Weights of a small transformer language model.
Training: a variant of Muon for these matrices, 857M tokens, 3269 steps.
MLP neurons of a small language model. Each row is named by its layer, matrix (gate and up: input weights) and neuron, and shows model dimensions 224-319. Each number is 500 + 25 x the weight over its row's rms, rounded and kept within 0 to 999. Numbers have three digits each. A neuron's up and down rows have the sign that makes its largest values positive.
A block is one neuron, or neurons of one layer that tend to fire together. After each block is what it responds to, as a language model described it from the Wikipedia text at the highest values.

L6.gate425:551489470476492467496494510483488480520484533503491494496508452507444544545436545537503493498445466487494487508519552554478500509508450496485477537475523468471515544511528519513487485524501514478546460484476516535444498494466508488527502548493479540509497473513545496510580493496507513494
L6.up425:469533483507512462513531495444502499472517472491492515481516505542489474486509533527454492491438513503502495505486489530465480466511462461480509509507480492499527501486517470501499467518518512477517441526485545502485528489502505520501460495487480522543497505482549480482509539509510525477
Leading digits of quantities. First digit of a quantity, especially money amounts after $ or £ (about $2 billion, $758 million), also counts, votes, areas, totals.

L3.gate128:482482464488458505509513537516528474530478476499495494453499483469466499528551479474514532503467532540491531477517512515486470563528491482489494492475488510502506470480489520490490479534448511479500517511512512505471508482500477486491481496531481573518468497542551489441518491503473489531
L3.up128:496484481503500472509482531529484506533486517493483527499519477484447480542461510487478490451517532503495536446510534457482475504483515487516549555513489538502470502461518537457525474481475458529502493507509465518522507526488454512472486514504507463479467524546511516492483505497483486492
L3.gate172:490519516495459519498495469536519492563497527486492457476427511472468503471549479452508530473501504532399505495487483466505524492502487529473479514470457490525494491475517529465475523489498466520502533488506526499463488498430484472485461518513476516481485508511506520487492548501541509489
L3.up172:490477506487524532482476520487479517484473537522493496516495554495538515516510444514503522455492585515505475525533504498479496486543496519491486538472461456514495522485497487510520498482463473507461540494518501436532478503471534451508492481490512499520526506500461526488508522474471550500
L3.gate365:537506497544479477503502535481498486515513500504501535502489471521474549500518489498519491518538490537536533492496538480465528495546487520498496482483463518484490494495510526531486433507472505495508538521460543501526526509465507532558475539518496475512556548518530490484486475473518478552
L3.up365:506539505471484496506477507526536512510528492496510486446532547509543499515534557517474490523497491482475500437488531483489521505502504485511501508491457506485452447507522469527455499538462500485493532484502498498493494508469473497453528472481485485556503535496499552522488472525497472539
L3.gate723:511489510509478509512462533512543485481509527508449570498462508511497505479482470541472526499510511512503498477505509487485520497506509503463470514480477521496527500519527524520519474517458487488480495484478481460523494430502544506532481490543501512494509518468521500478506512471488492521
L3.up723:520479506511488431488492464490495527479522481517483466499466511504523524558510482497460491483491491527472514517531512524531494541518521520539498544490488513555513490504492528510467496465510469493541508558498497514506499424523506478485491504548488504505505481483479469461478522490460520522
Abbreviation periods before numbers. The period in abbreviations that do not end a sentence, mostly "No." before a chart or ranking number, also "St.", "Lt.", and decimal points.

L2.gate365:486495504494477523481487481528530474543506532506529495522471503447511518504477540504454478510515436491509491502497495513486521495525525477505536511495468510544498497516508528505520468471551505453515464521491500475482481489516495517509482458498470516551502443520513483477530511506465510526
L2.up365:490480525513541513506529476519474533533471550524486510511471496469487499508548519439519513512491521554443544538490484467489489515501519520493528519513504481548524497538490504486545506455502513481476484524476530496512502481489489529532513455496508475544488474529511484459502498541507527495
L2.gate387:481473471490505510439478453466481525531449533458505477501533486527500455533511453483459533464504511500517488487552503489496501498510516473500501529480485508526511483509518500465513497530458490508505515490515477526547522482502479508543480513467496520534567477518530542448514502515531516463
L2.up387:513466515474482500454490505489508526537495572496510516529545517520505446528543474503492486474492517530516498503517525485502473492480522492515505475519485463561494491539459476453526534502482482510484428507490510573572505498533503472481498496508472504522546490499525525467523512496549518510
L2.gate602:449512479557530528472492515476511501568506516528487482530524471493505479477500470457475495508479529480496488482476490531493465508547488504511480475494495456488543537469525495484572516518446518454470537531510511482481499476511492533495503460461483491468504468511524478515538498514525534500
L2.up602:473482571487473495467562493478509503570543537502491492491472498483520526531517522491505504496429500520528529500475491500495486455519499495500480495519507549464492439487478500474501496496533502485481555484468495491524510484478501492505547499486493487486504500552499536487541481507497500441
L2.gate615:514509500499516534479528498499474510528480465494472470517519455509501519505488526495517516497517462495503448537486505526475499536461501503459514508493475519501567471543530530502531514571458524505478501468483464482513565482529504487548521519509509495453516497487478506490505515511532491475
L2.up615:472500521446494498499543472519497502547513473573496523492542479498457521496559475491462520433501572491494491496463485452493499443517495499499469523478524523515487475498523445444491501491480496509511510513525497492498520445484519524482505477488526501509462492520523525535493523543519496449
Periods after single capitals. Periods after a capital-letter abbreviation, such as U.S., L.A., D.C. and St., plus other mid-word pieces in names and titles.

L6.gate619:476540440489505473527538459471511530525528518481494500528458538491511501504465495566497529504503509490505507475514497516535507539486548447489504498517525504499487509502502477530504525489499480532499476470493527444489481482472470466553542518491525490532472509497490521482434525447515482531
L6.up619:478504476511522467477520452471489528466475529514481493485470514466486477502486477478456520565513498503522504468487527542466480449536528521497486480514494511504523514473513513487542506554468458482511514470509509501459520547520496521488522504504514482484462490487506491487514501451484531452
Organization and brand names. Fragments or words inside names of companies, labels, publishers and brands, often mid-word, such as Rel-apse Records, Sea-World, Sony Pictures, Pitchfork.

L2.gate103:473497536522441489516511514521481481535519532523465511478482504505523396476485455507526515505513472470506497513492543497502520522504525452532500468448494480506480480489492513514512550506510550484488499515486517532497499505473490471493476476493536484501533491502518485510520521479558494497
L2.up103:488508526516463478492464480475489529481486476527487495490520523521552462498458517523480489495506499524517514509516502517500541483511531467548499459535466492528503492494517497513505454510521507517540498515523494533546506491494523509477496516503489468486490486507531471494465468498505458536
L2.gate516:483491515486542505486528453507492505503506505516515531462488527519521528513477472522517498468490541541489441539511508523518556477522482495506472477533475466533503452502515527515569493496536506574511508505481483493476483531508514464526506516520502501480470493496497545502530523499491505495
L2.up516:516505505487530496510504476513524480491514518501523517481493508507533493555487487495485512469477540493532458544504506508495529466527506466504470451501468516470503502498498494523537528508474532553518541498499493484468465487474494514517530463481488451527454548479526490503528463484500497512
L2.gate577:499527506492495497492498448534467485489500441492480503533524505495511526487472532469531488511481552488510479498510474534475503510495476494556497498480492498518502486486482527449439534512467502492471489462508493430478536483497494524479514524497521517486480513477481525497505542486567494483
L2.up577:527471535553458560518485530501453470481510513502451514501495533502505463534514448476485518474488502510476540511484560518520471525508522550476501494517506568521496454501496499528484505507533487488495503534578509551511515538498535501504489464519511479476517511504508497539517480485524476500
L2.gate681:499489484518494480429489531489476535490512481525521480475508498500511426534502484490511466502528511493465500537524541482521488499503543469498518467478493499488523478537493549477515526523522477528484526534543482527468480522520500519483458490502517491454517507505498530508500533499568492515
L2.up681:489502515515503501488478496502510535462489509489512486460522485486547438525499489482518499513508485479587501501532546545486513504496483534510498448484509486499535532503462491449497485498511533486511492513499490508468527511550440468504531464485513505476477484476516490460513514480537485528
Mid-number digits. Inner digits of multi-digit numbers in tables and statistics, mostly just after a thousands comma (7,8|9|8, 2,0|0|0); occasionally " with" following a comma.

L6.gate154:521540476503508528519515476524517506523501505518514504473516492520471481491487471505489480475472488504473485480506486534485472522511529552512465469466511496485478485498462483477510537473460545539451479499510524487515465500497492481489528500511504493501498518537469515498512514510486536497
L6.up154:504536492499464553508478487520539499451513501481508521482495508536482493506510554537488494479499496536444524483479535478487530501475524508477481514500495522492537484500454454515498500481472524516476477519498519475488469511522467495520544508532449477489516466496509505513464519546474485519
Mid-word consonant fragments. Short consonant-heavy word pieces inside abbreviations, rare names or technical words, e.g. Mf-g, L-t, P-ct, cad-m-ium, Naz-g-ûl.

L6.gate320:469465483529515497489474505507464490505497496525481485471502487518504488503518490530444487483489508555520513503541479520488498482507552491537542503517512487498459478525522495484525513494505486498523491463456532529499555465475541511486506532457538481452499507519496508490515533483507460498
L6.up320:480469490492534520464496532511464478488484491528493523496505487522492497496505508506451485460495518541519499510507478509487493503520551483543538501502503488500439500516511503506512492503510480510532519476460531527520546485506579514493495511455540485479495503478502499523536520505524499497
Section-ending boundary tokens. Closing == or === of Wikipedia section headings (e.g. Results, Demographics, Track listing) and line breaks right after a sentence-ending period.

L3.gate217:471541463509538531490486479483500503487508458491443509507481494493481516487508534466487504480450506491447498556495481450502501462519479500491527475522547504527468474497486445511477501495547510488522494477502497456494515514472517503495495502489511524514537503518493497482471514480528526515
L3.up217:486467459443479530526539528501523482516508523495514490457531505489508523490500495502531502486502494518462491489528523468498523503479550537481481518488497509455537517489521476486490533513488466544517507464514499543498538501524533488517481521476451545494489522489576527508481475509478482472
L3.gate381:513501496491534519471500531494468523510528503482491541502519543485538485450485518476513515466483510510492542507501481513522462523498547453544496468479474486492512478480474492439515491476501480549493520521499506545481498509509477468457550475498516512526503473546505484492463517510503512492
L3.up381:518517524482469505486513530493492544469475510491495573466514499496468474486545479479524484486439521475511565538468454472466535478477513456470534455516526488496495566499515514501514506494484510425517489504495501502524519518479472462506477486506489522470473528558512504480510510476499522519
L3.gate771:495520508535546526500527523503466511498457482484505467509513477495509493452505455450468482479523486447455514500510513518513529477484506497497532536525511504506450497551476442521503521512502496479514497469552519488519483495504534467542470476493506489519525518510526466487509554494488510511
L3.up771:525490536519487482488503529464490515509489483478501491504480539525491522466499525479501487467504505477542496495476509512493503514472517494516520489512509479460498534542468474458513539470501523500530532445461515465486522484506493555473518514490499511519502478480526482476486500505494531500
L3.gate782:487445548552518496477536498516511498462519496498494491479524524501469510499544500478507497529486487522482482514501462439494492493493527458478473512463527522482477500451451517490488487460482455512499514440508468491538545522532531498447549469503496505532535478468527500553505496491497506519
L3.up782:504471505479528532500499557526487515558502531474466479520534543489532470522521493456459510451438524501484513509498507509492488514484521466485498489544462437481506527499487502449485508510548512486506523544523501535498510526480517440521495514500462477460510445499501503527511410511538496510
Date after month name. The space right after a month name, just before the day number, mostly in biography birth dates ("born June 18") and table dates; also digits inside dates and years.

L2.gate37:473462533520507486535518526458469460512499495482491502504509538455515503530485497535559489491529539542472532517542484520537520512489476494505519493509508496507525502485553519446512514514513494482485534532484501494486513472487547531548501519518486503466462451518505487488536504493458484499
L2.up37:503527459457504498517514499499536485499477520532503479488466481497483489493499498511475528526506523479550469479485522500513485519494448505469486477472451518492477513522443487454472512512493554516527504478529443439527503467519495535523533515482549509518514493511471547512503472489498492483
L2.gate126:495505534475489504513554509501509451494505526457475478477450527483521497494476469512479494464496504467487495539489508544521493503530517468462488470481509555516493519496506449493547490487497528555522512533470455495483542511477547489493481488486504491498522446484531497481491509507486492470
L2.up126:457493521500528494488521521516548467497526483487483494489508498444480497504467507495451485528504470517499452509475487502512516481467491487506499465500512496482523464503552441503494521508512511519482560535517447517476513512495474519532518471464496504484476507487513519463512533526463531491
L2.gate502:415477525523493503496485498472507522499543520508445511488453484481444538487489510499517459490526509516471494506507518467527473475475461500524509482493532503517511495556508507514503487566532525515535527537499518494535545526503519493496478527513462505537471495524513503484556480510500503544
L2.up502:520472509474525581485497527495504475486466480450508487527571475510534496450491489467468436528508498504434493495502487505515493512508539538486518495510484526492524485477518480499530514512508521480477495518480502467472503511489532518530503513529497488524539467502485525454498500478545475502
L2.gate504:497504494530529502503548509461534498469514521499470533465490486477524531483473520495518485477519516491514477502504534493486484493503503469470520486484512508517512469480552476446513542521478479473514526539495455517473473487504518483478512512495510534514442482505503522524521500520506465508
L2.up504:506517515514507488478480499503514511517501530514473510483481507464463523543494522504508508476547516502498512520537471487485486508541454540490514491455505522506500490481505502502494545468522455460494464509521493487504497514475521482480539525449517451517488491518530515539515501531491480495
Templated statistics and table tokens. Predictable tokens in formulaic text, mostly census or election boilerplate and tables, such as "races", "at" after housing units, thousands-separator commas, and "No." in track listings; weaker on word-piece continuations like "res" in unresolved.

L6.gate472:470448557503506494455524488477546491487505509479487482539504512486501471454516503496480523481505499497499510492437543460478487498491493491509499467475475529493475494514491463479492458506531438508515536491484486517527514470531474550482487492498524509467486532512491489516506478519520467505
L6.up472:553508496496517508495505509521534500489525500498479502538492481509509509447521547522513507480546498522539501499444508530506523500482546480513491528481490481505560520547520480479507488533504508523515525507498472465504490516525493546480510493462532491498517524516484555446479490495530484502
Date slot before number. Space or punctuation right after a month name or day, just before a year or day number, as in May 2016, October 16, 1986.

L3.gate88:505500531486517504508577536502484526519510494506478511499519578502484475518491551510521487488520504514515469511507457443523507468459485505555493516475519479514451445460527480497496479496467509499408460491492507490504465496486534540513526483523539461464500546509491455477482558453532493495
L3.up88:508510456490487515514479497470479522522536521498467467483487509514524512538527487476533488528486474509485500502506492547503499520473514494472540467510450551484504510498522507448508462494507505555504506454497498506454488530503543492499546515513524521468485494511485487451483509540531515488
L3.gate389:502512521478504473527483544474511487514501439523445444496508508542472499485495548531492503491495454512511465499456506546522464501525507511545513475509507467485522490484520492480518503514529539488477497539495484503512518506501493505485527487560456467501462497508536508485466447472487510525
L3.up389:480476539511470501484504518503484501528477489479516502513496510489520454551470498451512513476513506488503496453527480488470472508485502512497486583495516484495480489510501504484524496492496524508514543529509490471482489498504506492507502450466534493534448507472517528509513487471511491527
L3.gate478:477502511523521505510482522502479537549542463485495516512514535511503492515543494486490466471519497497487519479485506505497475491546470494512483508500458497494513480528485465451506513513530485467493510509462485548515503514502551507562496546471544502480493451469503538507489489492508478491
L3.up478:476525512561507523497525485457505501500506509504468488520477501531533545472480505490485480500483517502492517521524510500502436512489492483516498485510549474518527491512448484489498535513505507476504496505496509496484506511474532512481512540489541513487516483501506507489462472522493486479
L3.gate776:514509487522479475504520463469508516543487504476487479561518481521527507512526511483512540496466505508539514467519513558491514520506490534518503485535510443501451470495452480486520546529486524460525565486526481489453510501508523520507506478512514488478465492538521490501531474485464521539
L3.up776:547556484496500493531458530533488535512524486477475530471510488494497483522517537494446527539507488508481515491532507454524500510511500480524484497549507486532492478475491463543523456541479504482483515491499452505490464516477474509501518497503486474501501487544460509513477505519457507507
Second word-piece fragments. Short word-piece tokens that come right after a word's first one or two letters, mostly inside names and rare words, e.g. L-asc-ours, Tr-and-afiloff, Sl-ug-ger, D-ow-ie.

L3.gate108:498488508452500478477507524499510524557518471502525507508483545462504449489467493455466503501535495504523493479522544494503493496465516518554477496526503506478465496504539506489558506491465511499499515464478522544511526522465492461494476485497539489524482498498501552499540515524504491507
L3.up108:516530503478523542486502499492530562537510500468510498495484534472502472482460498445553512534499498505524540463463504482512495471493511463498449515516510486480519484474556533503531542529505524499506503535450505526519534544480483522502484475480514484506456500467498524473527462519498491468
L3.gate372:439501509504481502504558497558466495514501508529506489487518536496479485546495534482511498523501471465480525480496452513520513501495485509509496510471486519525513529511488514496535463471479479495507504472490473504506497499476498505513470486480510467507524526531516547486509497491521500480
L3.up372:481449512482501466512533540526494497517557524476467456477516501526505511519506467527475486507503514466505500508506470498495495528483524497524455499517515532481469505474556493498450486487522453500493510472496490526508470508473520548473510470491468462478469482487478484473455483481525517469
L3.gate552:471503495486498474501499485491508470523502524527477456543508519464443516499508474507461511476449470521517483501475527510502488538534491507527534506527477509471526490518483507479456501443493496484514448514463540486495511506480517516522533471492511487523519481472506523437484496467509546522
L3.up552:470509517465521524472505485499493468557473504510509468521484508496489546507511500520512503510543502487516496487544501464499492497541499447522514507482494467492493555511557530534479486502531452487487467465523509496474488502525437502475527457473496512508496463478495466477543501514535465473
L3.gate716:492454486492493463449545505482477511501519544477503500534499483517508482486524479472547483539549455496473533536488525533506469493519495484527478515469545494502498487510456518508518490471488506519512478486505535466491520525520476520471553490507481487451491489477520465485522485512488512511
L3.up716:495533469498485491437494522510471528503478503512509478565480550479481481488548522497516509476480510482485507507524458538524523511545449505498503488479502463494491452516533458469542468479488454517455517494488470541498513480516499505504485518506528484504491477527487527462515500520464490511
Win/loss score marker. Space after a W or L result letter before the score in sports tables (W 51–10, L 126–12), and weaker mid-word pieces of foreign or proper names (Ew·art, Hu·á, Schw·ep·penhäuser).

L3.gate99:504529493451476472476501537471470508493501517513510547488538478484506522487506486546539487456542490497509505468503448484474492496514504504505520498480472550503470503493491493492468495518486487540529471514486526494488470519509494508516493497507571468483500492493498498537455472519421511448
L3.up99:513497520496496451494528507491525502487466514525465509511527505469501508483542523474521518512509489467460495475506481514517462523506485478489534522490491527516504486482510534489503474473502473483516497479513550468524501466519513513486515501486511451482506467508515481535491484517516482506
L3.gate137:500478472481519428489501474494490523489479466505486516485523498517454464515505501503478467506471508512462515517475503511494472525475435485452533496479520492490484466500503504495515516537494511515535509503490480481488466499519501515520512518528516483502508514512491485522496509556538509499
L3.up137:515500502494527485449532490493483521489483487516504532527516484496489357500497498467501508520550509508539509514478498472529534499497504496528507517508419498480500494507498493496529520523552478501516483492485469523518477530482523477541482499510489466461498493543528499495470443493518481514
L3.gate497:502495492508511449458492512496523489528553536491468465505480503501449459500518495535466500524485522446496528509461472502518430456490526470470486499517489511509511483511523460514473525495485502521512515530523508501491564539485494534497539549463535498514509506540443533481528502553510480519
L3.up497:525462458510494485461462493498543480520503484500480533488505453471462523485485489558480481537534499493449506486542511500509463439471493462495510512494505493483498496521515519508426545538481501529521486500518462514499491483551489522482508462576518502478527506504492489490526512501506500482
L3.gate516:545524526485500476505544489469507501487509515480524499514526535514462538508478540567527457536494503501490540505508533538494478498513505455494521498509548474483512532481523550501536490508472542516539493559469489522503491469435514487464460518490510485508486518456497546493494474451527501491
L3.up516:551478527477485485529523552491485538490516456480481481484465525479478485480499534511529487473488497496505512514529523503479533516496467498537474496540482514482480511484513520474513496507481483471508550496491491539486497481538507506479475514496554526497465490468515492462457501498498517506
Digits inside numbers. Fires on digits and thousands-separator commas partway through multi-digit numbers, mostly vote counts and sports tables (1,989; 11,907; 14), and sometimes on commas in dates and place names.

L3.gate5:473505515491502534503503525507527475508481531494502536495497488478513503478466503498525513482462520537469485530518461536496495500528486476497498512475530481514514488494536526458483472527511527489477475513498464508510470495522501484496496475503473457522451550514504506527535567504518476543
L3.up5:477502508528532476468476480473522530526549474496515510515513542494476457492529503525516503484521510476502429547483477508493524528503494500511519494505499506536471504557477475492466538446532515502500468528505499502568491545543534493545498553487519498515523492470535538502494535496498500479
L3.gate132:538453564459518537552483502444496533489505485496486496505470455514485503500506469506503475501460478500525499476495498516476496550531501452478504459466509523509544478487514520512512498522484510502532496494526509442509543530475532476467492531544505492477491488455522497499491543492514484519
L3.up132:483510507536484499469481463544530436465524471510473496506477495444525508507528517517473507473523506453542471497549498463480472446553496544497493442531512498499486468488530516465486487499537514558478476493481467501492515512544525502531497493508510507500479529494491480510551548498448479482
L3.gate272:484542454458509521557528486527556534451499511529486503525482497529538481546490513538496534475515528533514460528545503501491550514471514499486453507513510505480483484526513488498480535503530511576493518504468455460502468500502516471528497527487485463544520461504467526524503528496519462517
L3.up272:508441545457505489466498506498545467512516534531451490503529527490513494469476499481448400521508511494517500512529499496493503508501516497491515493504501507513546504486531524452501481483534507473438538506500508502488498499434502534523452457489523495474496487473486502492486497494504469544
L3.gate297:522497462468479494481483508500551506515552483461521554507466496493499496481508485497534495471516517485489493497444492535511510483487506458508523502510481532497502520497511550546438490473536537557542522512523544448532523481477473525489490521537477517519511535520481458541518476517526480482
L3.up297:486490492499501518535516476473532466501452476480500536492526494501534520464514527487503506495508482489498477516508460512511514486492484516484505525482506500503523495467510489506506512519474508499463471528531491485467531487514485429468571557546514464506444456513486529485501540491512504527
Upcoming list or enumeration. Fires on tokens that introduce or set up a list, tally or breakdown, such as "The following", census category words (Asian, males), section-heading plurals (Mammals, Variants), and separators like "|", "and" or ":".

L3.gate316:524516536494514450510541525499491466478495504498519494495506463486483518544521520518478474528486488487483500520505512530467517538512520468490471490519476486520428457538517491487488496497453477493502502517476543492487491525534499500512552508500510511492501515506501505482480483509506492539
L3.up316:459514500530459460508529487510449512473471516476515488493534506537408485475513514500512469534516445469497514505480507515500549510510495519511507502464535507498525494489550526516522506484514486492534512481492554486496501524487526510535503512509511492450501495521492447511482487504493510520
L3.gate643:503477493526488495514501523515441500482508491512531510473511480467464505475475499505508475471503515519495504526518456499458503516489487507512500548503497480468458473510511455510486488458461494537521490460522482519518501523523539507469490482475543498484548501488480529549499533502529526482
L3.up643:518474484543494505499491546527446492493497491527527512480502518475516514526503503507488511440514496513461498576476500498502494503502494520539539541520501491469426469517520480504499486471468486485520511493485510503467500521538515501469484511452531494503510475488499518567554507525520457491
L3.gate687:512499461505517527495513506489506531506474541534481506522484446553507489453456474506482509512492510481509505497488514511484489498474504498494519525474498491526501485513479436487494502491513468496489461524467485535554488487495483501520503517532489514547487488457514487522519480515488499509
L3.up687:514509509520536506509476533492524486479475492513480493495494531494508536488486511499501520528498521473472535462494498493483498440512511506493512515532482546459483486462511484513470491494513525536493513516467467516507515489494490549524489527517513449520501435503494527529545479482496558487
L3.gate814:471535543483526502481508484528526546464515541473495528487487483485511507531502527552541506529523435480506508522505467493520491528517502497488474555555494497505495515512518472543524491465492544512471521522471520531486537490493532496511484487529483498485539510499528480534470483530505519531
L3.up814:510567497493512494473512507502500484482487497500479509497513444499473560511514494519519443517497495519510518542449509506529481502511464472499470535498524419519517457495509520534479484487464523520455485462522513524517508538472553480501502560521522482478538499524492527516520515544519480486
Wikipedia section heading ends. Closing == markers of Wikipedia section headings and the line break right after them, e.g. Personnel ==, Early life ==, See also ==.

L2.gate17:491504458479507510485496495500525505535524476542484504529509470492499510471512455541519496499516507477510497506482539422446490500506458519504462510501537527466538519503507501455471527540494560532485492484502502517513510469477512498520534458499526566480521508489530476470506530491513486512
L2.up17:505465550499445519513477487475496545507493456524480499480455487466484471494516530453492442500506475495496510508545501506482521500472463480516476489488479464491526497484504509468497490497537457529528522545515469480545484438520476479470479519474554466516525478502540537537506489520496501507
L2.gate300:490487486478460529453479491465517478501493441501491532524505474491491503507517472498519487471528484442510501499434493528509505500499452482470479522476468474506510475519504503553480525500542483541518492491508525521514495543487514487548538477486482496491504428528487491486522528514509542507
L2.up300:509507515550509475489513469507530497485505514506475497488517503488455507449509499505485532490531524466517528454479500487493500498516487497466443498481500552528463493478495486502496520497532505549473481475527528497481484510532506550513500442511541537485455522494518460502491517493541509510
L2.gate439:466524533497512538538479518498509524506548512499515488456475481467506493488502475451494496488471472508506467488478528526511502487496517482489515511520507481513454496507514502532493469506506499518546513451512489501448468511498507530461564509514514521496499481498521490479508498504453486456
L2.up439:466547520512506484493514486533441458481510511454540498497439440515468521501459511491526446496532485504473459503500510483536502511508498490507513498516495536450497515509524486458491518510508473498544504486471509522478495457455505498493494473458470499511480512511477489536512529542539489428
L2.gate549:505502464534456476476492529481482492482533498480508504507507506490465521489498484524479517508517478490502512517504506512513499509501488481530516512476496498498473483541482466512513486477482518526512510454499516544498507484528541499510509510482538519491499536481524541517508566488546483489
L2.up549:511506488555476501487515534496492518475536498497479512497537517498472502499511479486488496487509487483523510507481506516534501493469484489545530517488473494501468474533465465516507494503487506546530514508480485548462507490498554496507499526460489523499508511477523536541530563492528453489
Section heading closers. Closing == or === markers ending Wikipedia section headings like Personnel, Reception, Club career; also occasional paragraph-ending line breaks, dashes, and quotes.

L2.gate216:527527515489517403467519469496439498484515481519472483484487477483464499496501513522495474540528458518480464506487523478550519545467506484500522486494494503556530490520557485524486483526472496505496475546486512517503512515482477524448487500469483534465493524498450495522429534519520496540
L2.up216:492468533480525489505497468541465535488514533462478505503491513534515492478478522439489463488466495543512506512477519510485517485458493438523518490531503526572498473461499511525475499524481523489513517527532498491512504459487468513464449520466498519504529487497486508543451518516509530492
L2.gate296:477522547514519499497495498503514494472544475471524480521459487512534505499522473483514514488507447511485501471513489544513507512486484480521554499501556473514494537455550558526516504495499464490534533494480525457493542532500528539489536461494448487517462492500481479547457533470505470522
L2.up296:464464454463512502570472475464514500535470537524495467470557475483504495468484429540509516561469504516517512534519533504449487463499522486489484521488516485493550478528529502512546488510471526507482474482490531534529566503486496490524549552497511537494535487507502490499482493516463456538
L2.gate374:516496477532501465534466520519489512483538491463515513530511530518501504489502459496548477524483546479471529510508513505517521482485530526453517490505517498436500516477521474440474522542462544452543535448515469499470503494525496512509508494501542506494510525523498512484503490517453478472
L2.up374:520511505492517542477474502540530543457515493512493537474484482467507518501504518481529526513480518494489481485477475465481479521503538506507480499536523490543526554527524478479494498467470542533498504512505492454499483507477503495538449496436501518446494475507479481466489487485549477475
L2.gate818:493525535491479462482470532559473491475502497482517483503531461508476547465488511485525514495506441477470482468461478489481502554484511496526477518495538494500540458503467462507508491514451502524476512544528489497476503457507479523485501469549490555544538445521504489483528490454507496498
L2.up818:526499524506511505451481511464507540469487486490546475520486461499482495479481499487495487494480496458474497513546485481517469553512496518484493480504435500498500563510501522482513500468495477484461519521513532521524527481537489492477523469518532558472544538528490484503494543481529462539
Space before a number. The space token right before an upcoming numeral, mostly after month names in dates ("December 23", "born June 18") and after table pipes; also "population is 20,698".

L2.gate181:472484511487477503524519472477506528549501509457502487495506515506468450529515491494552510477468497461529537504504499494448442522554453477495501506520492521527476480453551509493524494495482498485476492522485473472503541507501497521489508526455486496532538511501481518483507499524485505483
L2.up181:534513489471480505496473523484515508491523468459487468518467518519440505504522509478540505468486512499491502495497497440455476514548482498457492506515467535483478517447476487450515509516504491504479499541530457480489511533519518509529508511511499481527514487510498472495452469523482446498
L2.gate383:497498459531495443500547524533494493454528521454491489508508521493537489487514493502517492489509497481490511500468484441530502513508456523526487512524524518482512537461526507564475522466485504536495499485503558491520520510443501493508496491494545525463527535483540485489475529492513528503
L2.up383:446493503503501545514475446477528461508496517532494496514508490472482488500458498476495502530465528528484504554491476500520482484485520470474550484520507495568484510467459514464521534489484525503529483548506494464489510493521480506448515521534519479507463485506511507511553493525499521489
L2.gate490:486488476536466523518489508506500512531479521512500500492548474517516506502506456474538462454478520485478521464479487506492475464472451483473510492512494509522506520491475503543532453480493466462544497546531458507488504515472467475491518466488499518464497516496504493492499506479461475507
L2.up490:514475543511481441490504492506479521505501561491526484527487513503490512490516517490522515483490482438513503508526488535475499499506509474483490476490531475530465467501490497462525506540524492516495528484473514504543444483499494470543441499496494463489532465451495519482531556502496519486
L2.gate764:491467515513509488496522481518497506492538496495562489480491532499487490528473486481494503532526531489503515480489519548509468515498484501502480509542489518483528483465548536507527455528498472502518510426498508523539487473481479486488460511469469485502523494464487499463498507517429511460
L2.up764:473502500502564470505498502515508472437522504495502475467473539530515483554464470521456540501490498533486516427481497541507496509503510490497502483505496469472523457477480517521499525525524471499477511452533513518501483483512489504511484492486509492510579445450501508479521506488520485482
Mid-word name fragments. Short word-piece tokens inside multi-token proper names, mostly surnames and foreign places, such as McD-an-iel, B-an-erjee, K-up-erjanov, Gw-ang-ju.

L6.gate624:518483470488513467474466464519530480518520493493420518526510472477464496527547468478492520470489516494476511487480487542485478513495501468481521524474487490474506441520495470509477481491502432540514477524496526492547510510476474472480485487516491487527461492521526503513515513494481508485
L6.up624:548486484488546527449498522475516511533544527421478502468496511478496511493481470502540500489542537457508515455548507512474482514475529466501512512502489500514513470466547535517484511504487463536511532542498545495466520510505507472471473517490477493523478489516503519518518509499503510490
Structured data field separators. Spaces, pipes and punctuation between fields in tables, infoboxes and statistics, just before a number (e.g. "Total: 372", "| 15.0% |", coordinates).

L2.gate228:494502482481432469472500510498472537496485552530491516512504482502541448477493467478514511462516460492531515493486501509505508468474454474514545487525512501496506473512484488481476504486504480458499519515476543479518502532528486499505501450466515502471518488524517471530491484474540533510
L2.up228:508509491494513451491473482526475538497510490529498486505536502494434500474497506441525498510489475518462513475496507478521503504483538480509489493500488468482480531458487490522438458501531498490523484520504516530499489460515506547501507502538479491521453468506463470517516519511494487511
L2.gate640:501500503494473430523499484447460538516520525470473519483492472475473533528549493465484490497478510519469519489497454483487498523506507532491545472470519503475560520514476531515488500490519459483506493543501455456520508453496507496530493515540493507505484535514521505548507537497490488468
L2.up640:470475439499487493493491496494492505523520520546544468482472474492505541508502503536496543498486482518473527539474490510508488481495504508488504537486500464479524499543530530496504526477513438501519496528523506469549519440517493455503492452492512544511488487475530474470504508476476530455
L2.gate675:494435484493510508511527502471469476491531523474470521507532530519548491475493533554488483504467504501472510492476461505480513492484504482496576468471518498520535511482466539477472476491562462476472520503480486495524499491496466499505474512452466500457498510499492504482468473483531467507
L2.up675:475489527527505565464521483466470479493515487485517477489527483517492523450501493461502565485506499556497501513493489552550508528492542437537512498462539476505485521531494504501481467494498461476495501476505508474520523483475495495510466470505472484498518475499525542482476535517457475510
L2.gate751:497521480540506465489499528510521503486484501458486506522521513491543542518520489509537500547504482492487503524489539523527495540517541495545500449457495512515532483510505466543532515482520485473473499547494510491471493481501539518547478534499454508508515532464513523474484525496516478502
L2.up751:471455498512464490522476490550503494479479504452495486473415483476502533466487498526501516550525494524495494491538480517539497519495454505524498517510484524516518471538506501511520505497497497491502517534520510486515514506543540510459494519493462484509494478481507518510476514498508474525
Decimal points in numbers. Periods used as decimal points between digits, mostly in Wikipedia tables of sports results, statistics and election figures, such as 10.96, 1:00.10, 347.462.